Weights of a small transformer language model.
Architecture: LayerNorm before each block, tied embeddings.
Training: a variant of Adam for these matrices, 3437 steps.
MLP neurons of a small language model. Each row is named by its layer, matrix (down: output weights) and neuron, and shows model dimensions 0-191. Each number is 128 + 32 x the weight over its row's rms, rounded and kept within 0 to 255. Numbers have three digits each.
A block is one neuron, or neurons of one layer that tend to fire together. After each block is what it responds to, as a language model described it from the Wikipedia text at the highest values.

L3.down8:115145117127105143149102125141114104173111149175134113069123066104122152146126129131162082122090140138082095146156097119153132154111077146136119171122144092095155116145069123165068132154136181129147189124137111111115165168067111167103133133113108123118093191130150136097153105094100117126104137090141132175103089114096134169092108209124076153118089157144066102105113097102160149148115155135169130173141192164197060172114196187128058103133150182128162171139117185124186099075077139107104151087111093136135058151140152131148176121105117216111150091139110167074122128097172094103
L3.down17:107152110132144110170116130146120072130118168142128103106132105097137130078096117135159088046107140148097131114161169145131148120077101132142075135135177149106116134144162075126111136131172117131118111053135081127114126143139145143100149163158107120110155137097157105097146066097040095185169139115106146105138119140121161144051158116150069125131159164156173137070100103125081158106096130144169147127138125175243131221112150183144131176047117116111159120062049088158112139148205131116133141147139127114174133172121185130087112126095151094160178141120167110179101147131142110112
L3.down109:176104107150182121166199135150108118168130140197087172085189103130122162100140137141101115143177182144142096129175154110092131147121115120191175125148068141160083095112140110090162083109179136156155152123124090144108192159128097119077145119114083105121066140143114113066156057144155145158144094171185064161104198113072172121112103142132119122061147120132127108110103095082072106132097132087131170121083094115112133129138090171106148183139077158124178123114095162146117127178144133143109145116189147078119104168145201108152154062116086163099155117122107118141154090120108098131
L3.down117:143122121189149099122100094080121109103132179172115124125136126084054081049115130117102126164216128099162151154133138105128160147118097115076104106088108164066047168068140225133104123108141116131121095133112099132166143108112088123113120119117189138177119154135108081092103202144145098103103224091145133169188126148106092111110137165169144097115154156176137151191154160107072131178129132140113161101143111138160103146064080169125138104104145109148144160144163104144132107149149134097189128104088137111100097099111138154211114141158136158077125157151169122121117078113135134147
L3.down145:073116113098125118170167111153072096121105144127187110102142134134167112111128101141091159130166151133121106117096129106120160142143123179091148128159105140087178115066122095129112118104083191163118115128112103100100183123173117137093178173118097052179175216093177112131107122199123120061091184116148136115121117095156122155114137101089150111147119133137106132139167143104093122109136168121150116102156076147106178099149162112152122128130136143081195128189079137118080083127133155076154065130077144062111198143090123084108066076105140108170157109141120181175169148125206144100
L3.down146:062105142077138132147141118093104151126147172199117119208149133139162173157113164098118112139143226152104105102125115095197108149091127138114109122087108098113159170115153154129150038115110153109156148181188114145149117127173107126101164124130136121077150140174150143085142086139147110070110146143111133170101086178110069092146153189209131129082127098123112056133160129040159119116119135171105156093119079117113084127113091155126102151119142162139134108100142147120155078073155155098115141145137083137130056151155148101113145106163162072125152124154108083099130119150220111118
L3.down157:104141130062122110166149130115164100082118155103110137164087120151087142148111097150149140150104129128065085210149129157152106182141137115162137130120168091069074173141128124117140131185104146154146166173156173109108089167134123130050095150148114091192115145137146160103082126108115089109150139103178138177140118142074117097156126158157175184128080098166046087156135119118098116171184129124109150158134133125100047152146097181064159139158149162142159162119114105123110086105101095091088140078126068102155091155129124174151109119122101195074167128217171132103092135137134154150
L3.down158:194093140087096137117106141093116119111078126111130158156096143090154128129102146106131132141126139066085133078122088106108149151178166114148114146086088139153138102196124082109103168164136099097157093100153181092111116123129089160051097173134091107088205093130132108126091160169106090151077131175075147065104122129152134170108109155064146151168095154115129205148101173111079142148181108152158143158136134167166117160147149157062178095124174175131137136056170115135140095095162168129075141175172121119166137094194097122085112161147127087136077154114154131141147128157116195128
L3.down162:123129115080132113119194134143103162103145205132091120114093160149086146083150130086160103176118201135148122102127132113173144099159117087127150125144091102064156107075151076121125099102165136155074154166178049122118198150079120126125129136115103160154120155152116130116101137116124103098121147118198097158152183150089141202087162095105119099171132097053113085111148121085073148148131083157081154129195124143155093119158120120154106177102169077152137130074091114176099126120088189119171116086105115126126119146164114101145142113180149132154162125212158076154127147131106062101
L3.down190:150093097164150058141181088137115151149100148042131181076144118111183171129134141179151110146140084122139071185157112115161104139118168117134154155142132143136166127112153089201144100117160103129124144108105080107080146119147069168108112138090118144077178176143117165116136143158142168159131171136114141115153156090148124153053127119133195098166139117060129122064116080054080113148140118104084143140136160179148096134124126135153173106096143132130133088127149111142115162152190148156118149093128176085096084142113152111083154043138165085107148074134110137180151081161055102090
L3.down223:120138121180163121154105124158158132160137147156152083091111132111091126153098115115104130160127100159183122085197105151109175153094176147108119139154156115160083091135171109127156115102169155090102110161152140099176121140122094136142161074069132179169058097101111095156167133185078134090105109069109161080163151111149112147170076134147092121091139159120142055151076083081160165099095124094084161224140133132131132137142144116114107139126116136125110094146202159122141115118067152101156180147105092120076144171066110088093160160171158134076202088110141143152132060167104141116
L3.down277:077121155123108090152160190155138109070155168110178175146134079116108123080136130110067169164135138137099102145138118116130161138180130169139098158170097116069145171167118119084115109129146152143106138127041156139134126204125140112112098136083108097145151101114067102118102136107039143199127162102128160118117092120149109092182112135077098110118133097160183146135131171191157204140151098116153147103082162154088077141117137114100152093182167114132125127189155167023090147113200112182151127087119124086110132141125119121106128168134145120088089120103091079187131137120113143132
L3.down280:043111163121099100176058110191149085135095202135102165117138136098137129163078157192108114139087103129145131126103082157176090137174164106116105121102181145134127119064101184184100104158063155099130065118174147105185087164160132143108112145133120106096134129150095120139071160153151176102113144111143148158145115082119147098125127104132143110107123054189213104153111123169059112141144115131105127107094129067127126182120121201179114151138098093142125158149197120147147109161130157127174114131100096128153110070115159137167200130137100155090121072126134118100131109168143110127
L3.down292:104126212127130132107144181163148127116133171153146063207148099054105090141094132119147128136034129145130152159164090082132135179179101104176129178074096104134153167172129134140135072136121081098161120162088131206096126142096127103129100139151105145149108103143110081172081102148163123140138138091089121155111089130115150118116186169184147163115102132066147115141144106148141067125151153108110097058116139110100106142097122157058140105139146159131175110147132214112139076142132121117126121091130104100145121125085156144207176094172092170088149120113080108111178132163162093130
L3.down363:088152136147137118187146144126130101114150164092116142134181076090126143145100069097073151133154128185112162112102124106125176114117156072110118097168143145068160136142191111109094134166143110123127097135137108129104146117112102077132070097160113156094149146158079139100132066170086138064186168128064114126122149086149127087074121200109130117095172107159129118166118140080071191142090134132134114101170119175089167123090149208160156173135165180145160109104071088170086134187172151141094133192150160107187109149121118113152126135120087166103166123165134111079146126107099133057
L3.down375:112125172074093149155104099080117167033128106130127107165064125050107104131118189140061078214132156154138132163121106120082104128149096141128171138132123137115135108201127136189138093133142179161120130102158112101117126091165156141093110075121158091169125123129148069126108168129219075135152110099092136162142127141141105123095151177154162098132122105053123121089126116116129133067121079175097090153163164149111120119164123175171119197157153119161130166172127109122139118141178136146122108166167089116157133150122179167181104078072097110121143124136121082145120151076081167102
Description: Short word-internal pieces of unusually split words, especially a lone u (P-u-erto, Ref-u-gee, J-u-ly), plus Slavic ov (Zhukov, Mironov) and k in names.

L3.down1:171132159219203103103125130144133212184140081111093123112079142119095136122097150118164150157129140141102153121131074105140250117117125111128178138084067182113150108125095074141158110052131121130138163166113134108101100140085123136140071091096130119083133136109182162159128168167141107153122129107126147117117134108116144078130140109071133067114153124112114106113115134149118086138086132066204112158163148030131107052113131122148134081089128125215120161131166119106158133122091157122098183111151155125166146132098158125149148104127103144127155089141129114211138133159129142134
L3.down7:121126202103116128127130115149168184103102102112099176108119170119145179164198133147162143119101201168151111106080114129118123137154137099089115084157099104109169040159089146137137078105141064137128138097098048110113177204077117131123109183148168141133105125161188140077108114109178127141113170122199118170180147112103148103150049105127142042083105149072114126115120133146111147138139136142137151095124140163131076159123074185082116142154098134131142114108138131065151120160103124143138133157137129129071144154140130114159156147102159134069111101082110140209094153113173090104
L3.down11:124146106176141163129102078173069112113115125152133169079086133130119093093077078168122141125083134151146171154139115154124095145119164143124128121093068138122135114095156155109149151118085091093129078188079146176110159143076158132156160103101118093083177045129111127168123147144148139181152155108052095143127112141082120100156153088159164093161176139097145120103092156122105095116081151083081165131154184138105178129200095116123139070118106050144102140171198160106171089197180117152137129118092123120098170133121095143109095148148119111127080217148134121184148125156140123166
L3.down21:132099122193144137100122122135157131117121094135076064080077133091136116117071101070124133166137159116139184182095045133147130146096125123140216177155154160072116112110153129094178102181155165112103159094132089150156157088124169162149117071126124140114125088120168185127087098084097104109106131114076141176106153135096159078067165143117156136171201118131073129105128159122086122167105150164145165114121110128134102187099145125109168104092127100184164110114159123158121093149083171160110145124111131157183067162177115111130083131114083105113152152133151172186147202098090111112
L3.down72:141164171205178025134098132137107147134100110120092110149140093120127163102123106102090086161090153034183137123117125156115170138103147093076169130146127157138081059167161079114133153150130122111074157125098166090148127130081152058082120081137162130115160128113103111150161132154118140174137163098071142168139141145126175116095142159121125126110115169116163071106130105098113093117093137119160130098159161190118141154135147123126114134146087122163170157124081119079097124154143132100150172173099119169118192088086172094184163098099157242121100093175119123143166147122104086110
L3.down78:156111091096139089180136082103189123102147130169099136068134109161155107125114106171162185093102123099149145173126099136139135147117154132153163071133117127134129115184161037177116181129107129132153118121076172157124154086109158105141160125118099090112176126127163141154157081130117123196193108159099138119133086078071115100168104145094139134094096105129110104163124069102061150145158131136143103115110170144135092097093108069134146077173115115208157120077164102114139088140122219159121136151115139145162129067111143045132106123100173189155105095182095160110089178115148159149
L3.down93:123102142120167107103145134161105171118078128066110096130155095108111145156093144117143140166121171141159137124167066148113098187168145133063147132170109117213141093154189081083146076128107109097116085169127118202166120087066088072120135104120155129122090093136125098126148162093173117135082139127145111094125150098113184107114178130114120079141122113143144092144088044078028185169135127099200090145085175073134145202141152197111145145107107118161085159148163140167150123173115132126143166140134130140088142118130133083170127140096109129142169137141129194146162097135120127125
L3.down174:127140111098148142114130124103125102138194074183121147126154107140124146084096149161132118174174163112096156185141091151076143119157120103136197122150127177073084120162164098172171123133105135132096121181169080166165077115127146126065082133134139183102096119065140124124174146183088152180156117155068067152079129174074093165146110129068076143109139137057131138104087109130106107170097102123165107082155120181137134147148132168135051119138112158158118144109169072147091104107090108091163095193170113127148106091164136127192126084122133151105069142149092115135145162146129162167
L3.down191:104091195122084107145128077132157148136114175141116117088136130146155171146049124115198177135122124065155107164128104139159099149093099137148157163095147094151118088149141068119116081127185200147130092097106160090143150138131220117119130110089146181097159098068091115147118102137131136084181174079132127135119140183084128123135156172139156156144183135133161057101085092051112141105089132150098107098071157148157127141136131159139092128175076115123140147120124127144090127115121167114123154150111161158119167191155115111128092049094135120145176151091066119146200141134134058138
L3.down195:139084115179112092149187091093173163138142101159127117156153078104135111170144171150189145171150163123122124180141125141146110066161105139149157048130101133114158139154114128131113095162150129108155068118072144143093131188152136129113145116166109085073145156120055096162115107141164127118177053130094141129072124094061171125113139098152098111113133150133176196162156113100063138062156080157139156139108180125139188142135096093123109130072112139141070132149101098218092110138118174140109119091164082075117090131181168076118113108150099130138134104121097098148156118102175169160
L3.down217:158158099202130168201160109126145109166188116147151141126068095141126053098136102119133144148146170104146154188204092146156128161127115132127131133107106137150098106115097130081115133143103158132148122148072106108133144108127102105156108154104202106084142072130129091121164127163128103172120144094155073090167123099099140057141159103102137128116165132117147112120134104081021163109075162122142140131078144161140126080181090183115155074134072098146108084098224127126137041143100107146157140134171136143136111157111166131101141118131098174089161078141076153155105117130098176170
L3.down284:186119155137077154090102125163124138136063125116117192127125138164143086106085167164146098130084121087201134094112088140106135139181132145171140115112064186168094069124107114168110087111090107152145078103152090107106145166094139154134144182117144161125149076120117105148119140093108112194070111112136087107130148131155085124123122192142140127075180126084077176134131109148144021140149164102108132134176150089157112154140094139073150180156169132152210201129192121135112077141151149169067132113131126144134107135083095104123144122079136107117165134202102145142130175129118122149
L3.down309:104131123145139135091129118112092167109136146122109129141174120119133145179151142169166175128103168130137132152137110167134142141157164140082158123107103179146107169156126111132110105114152133067095172062079127148088146097114104127090189176111077159125165123129165144090127120114123105110167170131094142042152142097083110161126040145117080099066169157163137153124152137068125133084095172192116148138158141136135128130089019120143105029137096148115126117115138083139195094155132221144124107142149092112131091165146075148067173114123108115167089177156171091083164153124138139136
L3.down356:152113115154162126156141111146167107151074111147100160059205122155069143122127095139115149114115104124110168189079145132145110088037141125140153113126123096110152099125184095143083151089113170148144129106174106134113094071150111149124105160045062059155141116165132206160117093175131121065106167143136080099069080110177114175166110092157171065151122148132127196143134122136070128087103109163158096158119132185154159136164151186128090109125121166056183145174115109130164120118130117107156187141102074142094109135107091103141144116122157132138149161106152161164135141122119111147
L3.down376:110090105125118150099129101147098140120114114088125156217153118153168118134135116114118145121122142133151152089166115131172089158209111123120115152152089131140089067087158071180122136089091100116140071133154156201166072106113139108077148138134065120062086065161139134151103132122119149153088149139195139050161119116105170109051159117144166140112121083163161124120113211094129162096188161139115132046084131133145146130120179187125148166092103121133114121176130141172130125118157150144138089132153104093164158125113048132151129073165186131078125100133158156158147081104148119122
L3.down382:120060131151172057150127114134156124075122126111110142146167122114179117163187172111144159124137138174155098116103075111105165195122182175109164081110118158114120107175150082103129137146130096129158141087128118171164184147080126108072101163116090121107173171114096174164102119098183089152196157108101156088129111065133128117151131112090170076164120120119039176117089144108094172095139177112151083075122171182090184100088106113123210112151130098162163120129170111114067127135127156130076130161103126155138155141080176075141127104107145133119122120145130150143150130098065125092
Description: Main verbs like is, was, became right after a sentence's subject in Wikipedia biographies and articles, especially "(born 1992) is a".

L4.down145:141213138136171114114135111133175127118119139086086166097147118124150112164117156114119148155074073084148173160178063160181109195151100145137158076153148141154101145131155087148143103098128134095130089059090121079131130080057115144131082136106108164067138148104059129229042103129183137134118157140145191126120180185115108108112129106126183072077121131135174136122116139113101136174101127078157089140156164137117141102105102136100112158161123125122161086136183109102131098177140135168059139138132144121147087118153151082143128104111129130134151142194088183117131109150066114144
Description: Linking words that join a subject to its description or role, chiefly was, as after served/presented, and being, as in served as, was built.

L11.down17:158174097118190122086140101111140106104136151111132172085151151150176157159141073109078157107142043121181098135072146113094142115119129131137129095137131066125142066097175146028091136119139140135161106125124072178161119175135096133092082113139155172080125147110074148168182078072121129165072051133144123132163153111122173163107106150105140159126140111079142110098150169187047122159122120122132097151179126136088150139123141137158126174110149143094090133144134178121116103073085201075111117124154156067133139168138134070135104137147137109156156152135134119108135193191139154102
L11.down199:143107068141146177162118126115133128157141086174109117124087156056140139138098120107116130159168134090116160073115169158136085130117132091076128109130127126110065125177152121139146211076126118123148053183150131135137157140121101140175177149137116163189156130089095080114113104138140134078148090191100193098154129164129174135129135099120106131213151112083190092072125116185116142113113099127156112189110082086151215113174086141094148090117122135076129079130186121164125147139089137149171092152117045152137097097132181088107124121088123115166143111136111136132090165148088172130
L11.down250:074135078101180176085166147131142151075117068160120109119108083081174125198123146113120102136145113127128100069089067141127073104189144130191131152113111105101125171166087164116137085144147129133099188072140177130158086113127111166114181127137138126097157100169107111125121136067164154132153154173173165110139127184148093158126137132163117100146190063176111185130132123118141116188134060136066167163113161114132156085162147144134128116137160111198127126076152084156138133164164145147145190122113084085167110107139159068093112129081084138092114144198128127112108090108136112089
L11.down359:130158137124159071175100122145106065097137106145125157104113074208138154179163130110116144087181148148129090104108098145073131158163103135126084146103108129106148138146086132122092124192125122166098180132230156091184182111063122147111083109141155130113122106140147082183163118141083073160174146151113119126159120142187131120049165108106159113113202089126127118091159105137090118142122127089109205099097116181127148121122143094113101120092044133179141117079134099130059080155107123122151156134200123135176131130087128130120163085119074117161130155144169134142153140133150080137
Description: Final word pieces, mostly a lone "a", that finish proper names split into fragments, such as Steaua, Chelsea, Galusha, Atlanta.

L3.down5:150075036138150106122101136133112109137107175112129159108062111130135106063106134164147123157129198090110150093144112104118134121086130078132081099146071124111122122117089134144152119122161150132121113107132131186163131096146166098125119222184078112111191169159132089148157113135116094148118120127117095137132114109140119138131185073124116106136146155137234141146160112085124121105094129165093115149129147135137111182113169176171099159095177161109129139141102095091139078110167140119084044129131087125091087205141169157158182125172188190121086120091129100147067172161074129107
L3.down10:169083097135100152109124138121082116115090161078172112117128146132186140205135126136173114162154079147128084079151136125118157130143152127087108109118104137143152148142129075072129149106189101126133080144099091174106143090091128123056125151142146152079133135073077108127120081148195128138186155155126107169123115133062135180128165134104135106121062143104220190073106146060123124149200124099185185146127174083084119101127113143126136161149148127124109116173076109103083095177185114121097132103144121154106159112120120119171199127139172164154119095145060144113124135065142143159
L3.down31:123123172151104077096099109130147148082063145062121109129126152158138103189119107139105101143158128128115134126071159130142117130122123171105156121107139135100128146176110172112152105112142097183147129138112148122087177152107123099155154105159156118163103108092099107165038124156151086107129138110157115151109136136172124147163159131196190212160064087177196107126096161165143109140116121093194148197064132138125132100095081152079139153133145111156116144198106126116104145152112161080089109045119036130066119132146093209113206125147150076096130118103151106137144121113122131120
L3.down77:067151165140115185133111143056123086126158106140100121111088137105128084087183013141122138129104155169120126113182153139161180160121126184168090131097121130101155133176148194089150100096183124145152146181153086147145164150087107127102139102166121074120152091109137090126080127119164096125081129121180131141154104112147154098105158106111177147062180097189101115138162132146107134071175114103064142160098143090122190131090151151118137129132097213165163104142170209151177092149108088093127150105145090076103137119084104147113091127131083110091117149148120141144157096116119128119
L3.down79:125081048207131105144144110122101157187158169194142136117062123115117154044080152137160116133187135116117041130116157114166117152079135115175103160148148189108130166098149127159140091094229209136073134106140161089117064097174142132106125126163137159098110112113155118155146059150106093180166131116064157106146120069115101128118103167117138099069181112128186161115122053051104107142112117126143111140118154127168105129104117115151100157102123143117135139139144119124091145129150167095111096116156156153163140158121130116115141158144122138124113178079112134127136134195081124126
L3.down80:123175123110173111129113102146157107088112180081126135070092112148178141119167096116110113068113114144095109126141151119113136152117133088127108168098149128125129092149148138138157098120163145123069124095191069089052175212093134067122087055095161166112138139164120190078149087126140125150122132100143128106201149113045197202092094142113170149130086101107121170109095124064104166145118128092096158102206120172132090200122173132115128163164160152117144130138072100106155082124135165109100097101148104108152154143089088153147163136133181139096102131139158137114180136135124140092
L3.down82:142158079099167133125164139100112102139142107099108147111169151104134086080150082163115138103127122080136051077137124104160133070118106164080151123082140118139130079143133108152116147077080083149038144133227096085135139160120125089131154190141127162182136130160164099093119131100158170142095133140172108082133174119133110189103141104062098130171130131121126176134119166095127137141155055075130149114176086102124116144169108135143167141096183141124076149108065087161144054082154173131136154137174171135146115119084116174168128198085188155137132171103174136146141114145129136140
L3.down142:194101092147116101107117152162077132153157100078123123057142117146101127106110153132149096140208167125116149101159118130085122152139108086091140139113105160051118127167141128128213078143148144106117112128091183126125123085147079149159084092051107104174141133168094107189137132150101154171128154051106128096159173122141181103115146135119103073132110187133217149118106146153073136113086158101125057160177154080137173177128137143138145130141150102109150108146116134174126095128082091067100109061115111111103069152086161163165158128097126136151127166136118174185153125113083144138
L3.down172:151146107136156143083119080142113099061113110063139130070126132161168169090153108159138139091065098147094136158125110152109151164083182124142096111164160165075097082124097097147087137116132154102091140164151115117102166146162125120114112148146071147131184156207151171130121151088123154147122138139112078126209116117129089165154107118165160097112076159126190112123137144131151069138098066118137124151126139140202078155062138102190126186166155129157090165140159151165102176105150105122114086177134110167084115196122166087097176139080149137119166116141160098106123099110099084051
L3.down194:162161121115103106144119106123140120157148120108167138139172119122115144097088153087162139147149126075139156109125174111109096127121149118109122070097131105223131099167158115166132076120148168135148145050146082128099131117101133116129134118117122132104098185081130139139103033129133191142157116161073123108131167129108126198096128171064122122165141135142160130085145122097107156080133140149186208177103120103120108152059114124123221191151087143083124110141111043111164157167176205170159083085148132126141093146107141145113143114133104099136113115124160161088163065063095156116
L3.down200:135114145122158160182132138108126123129113127129111123071104153215098165091102142066085057125119155128131102091140188159151093170150185141099102099116130158160136093124184108109105113137136163143081102103200120082073082138131148068087129057133239138089109095147118141098131095104142126184129137103164139108137113111117141163071137144115147112135185030098157147058157127048151140145128114106117182138139149125130121175177167129134133158128058107133132141149140185127135157117106132093101109149201086107142161183147109124104145135130156132089163121121147123133189138121119072116
L3.down230:146076148102223097133192103118098102151150118118124065063170132084116133123099090091149122143158134094128159116124187145163122124118186118159127165087109195083157092111141138103114103116115105124108185142165164146108165117128097106151068104195140131126138156156151119142139152100102107166083153153151113124134203121161066099078191136074146095165162113122150120074146107107084116153106145108149166147150132121088147146172097140121146149143084115094180116092137148120154118144117111142156201100168143119072106139144171116125105089125079159161086099109211164083132119165061041106
L3.down271:097103141114148178145099112140140148150118091136116048126098097089126140089131125144140127071121132154102067152091144100132183150137134092182095166112144123170086154115100128179157141140160111097147124124100053131102172167156137149149125127089159169112164131166183150147143119147050124159080137135148126074124172094125125105116129136153109169117185101158142184146103153079109126145182160092069042101108116142153125103107109167176122119149120111130139149050150112148153110102158137143183161077095140180091008115170137147121176108163090165098082211109104106108162096150111147140
L3.down296:180150139139163070139109151147195137089099133152096151147165133123133137126150127177157074143113155073130100124165172118106133161127093073117170125098135116109138116169106124127197146077161129120092127189159143122176140172149119140112114123114110133110111132155158083141105094200139057204079128046120143139117162177131149169134082130178078126098107107116142144130106153118109056112086114068123123180172159131170136123107088182109070175120139100060137117150055068153069093115092123113109127117062106166114169125156113132119130094152138115158201111114148188155151149076138101134
L3.down313:067119147167171171154109154121091130084122120077142105102148120136128063146152182153067101134120138121175154087112138150125188138129183060138110118131148147172144117119144055186101141089200168119111141165140089181103106130159154105097107088150100099117093090137071150118158090106113156200080167117143113134142210124128139143073112149109147102118149100125186103068130113059114099129104097099158163137151179183098089081149132099159172118116157120140065136160084072175117173114109104082116061147070141166162144107138182091135106096114158139141162115106148118152112149132159154146
L3.down339:097124110133113194112128104099113127162094070157161084133161133108116111155089092079154140066146103142131150129168174156158111072142112166116106159055144141186156139121081083087173145095145091127119127135111145160200123086145133056160178116120128122138089065135088110136148067144098129171132046137123117121127092128167151142069154082162170172169140116178116150182125107203180162130141153147061121117112155111146168159087161151085130128097107115081107076136079131138208157118098106131175152134126089140132119174085155162093092195154136134178122134104114117134118094156131108090
Description: Final or inner word-piece fragments like i, ic, ik, ville inside split foreign proper names, such as We-ic-hel, Bil-ic, Konick-i, Djibout-i.

L11.down18:118159112107159082132098080148096143143084155139145150107129101123130124070185131083092060115148089134191111111155121063150157101148154174160096155040132191117154109162161087108114131088133157132131070108122103100163114138113187129087125103126139141147125104150068140120182128091145150138123161162108092122097165093138168139156134137060074111071156156087157172133190106108145137182140123183142134116147109155116154146090157152107151146070065138097179116061167148128190156145130144116097134153152188091060119131146155125130091160168133077165109164141137126075150050122105121175
L11.down82:079205164122177132234088161109146103120128140158114122163094152185131116141197117138086163090138133103138140121161104107183168100112091065043127091123177134164143109084043160180099105142126117146080168047084074127189164180139090110099123085116144143146113106131113109141118182106111153149134120107116101149120172120207108132074102109118186148145132119091017103133135140106129119116162121098094136097167179119134133190146124106118155098139150157158142066144131151133132122121114131124129105129147147103103134141104117147079120150107082159113142153140111127168110185141149100119
L11.down149:108184164114129131164095096116152110158116142151101109074127113132103116118088161112130106142093115096113126152133075128106122199113158134121183117109147133145145118051106114131091173138136146132122136124057112091148136130127137108201176099132103187147117137141105146189154175141112149146173101171085109186100133192155137110124092092130155091137173089109115065000143115112067121121081176089143107097203113146152176146111089107175157098146134158140114108108186151134086107163104163117147155157123156120127095147203174135125126134153144116057154122093120095153138186105075101133
L11.down254:152131101163160114076113078174122175181145142100069142204162139083134107141103161122142122112132148150104147099151137115121142140135138109158167123101112142142105078133099159102211099136124179125129180176177136101094103118116117154177077128078161196118121133112099149103147081116164175192188191109133094190107091138109144115107133172086149166072088118139123124084149104120087096121111100136109096076202105098138106133139101132093122166093142078109173133141117074156121093102177102143115143159175082114086187157121138146042134137068080115191159154151125112126115134107181159160
Description: Short subword pieces in the middle of multi-token foreign proper names, often in tables or lists, e.g. Zhuk-ov, Kesh-av-lal, Khal-af.

L11.down69:095183092137118138105132100125100168141117060114118144120152121138138167156137114114146120145206110055104200164102125169072141139113120088159207104117159181137078120133143152119118168103095110152127120137113159105075100156161117096104159130118123128147142103103223120140105144109109079166119146114119135162091111222172141106170122143131079097144113122091086154148166114104173117103135091136084103109133113130169218141081089108076058108112115102124181146094107084211118152119073151156188113155127132157108184141111116156090083117131148095161133195128148131158104186099096139122
L11.down273:133086085081155102169123084192178102068100111066138134152150088124108091135164162092142114187141154112083169148137156124075141147154144107123154082138136098115090154143183150118135215105137101100186083135169126157116077114125059171172102128166147148141152167090129116139157123096116146115145068173047125091137190143142064107123136091149120185064100118113128115147059118129123141161136146110142128098148140139144111154117170198133162144085185077162122064102166129125052107181132142158158118129143113113114092109101170079153116160098139126137118125118121191090147171083125137150
L11.down318:146126196141129133122125178140128181110137124084156110126153198170148142116145121158141094119138120172153102123086188074173099123156111061131106078130133144103140103172095105077148123124165115136197135122120036119147148130170154116101088051093126144122073177155136154090185108115161184103161087148158130096130076149167131117103129096053152130149093122112131149220131143142108146082174127111075147099039131132060107191136125109128155113121113076136154156116137139168169128165115084118161117142148093142177108124148068145128129113144079131114136147077122080110099134110174192144
L11.down329:150123119110121158116103144125132146140115074068159133133160092052117080149135161088150161138112155155160130103148123123142108204160136142110104124116132174166127138157131118143117086164097090084154104116156133221165138147157138196199127149196101131135134068177085133165192188106123141115212162175090109143123143140085091100097118102160096120085124141100101138165119092088122129142071180092157099169137113145081141158107080127132154111141122124129187157172138126100080083144173069140093098161100060129074067142134175120121134112111079134105078135159105070171142148125090099117
Description: Mostly "was"/"is" after He/She or a person's name in Wikipedia biographies, plus first pieces of names (Al, Ju) and infobox dashes.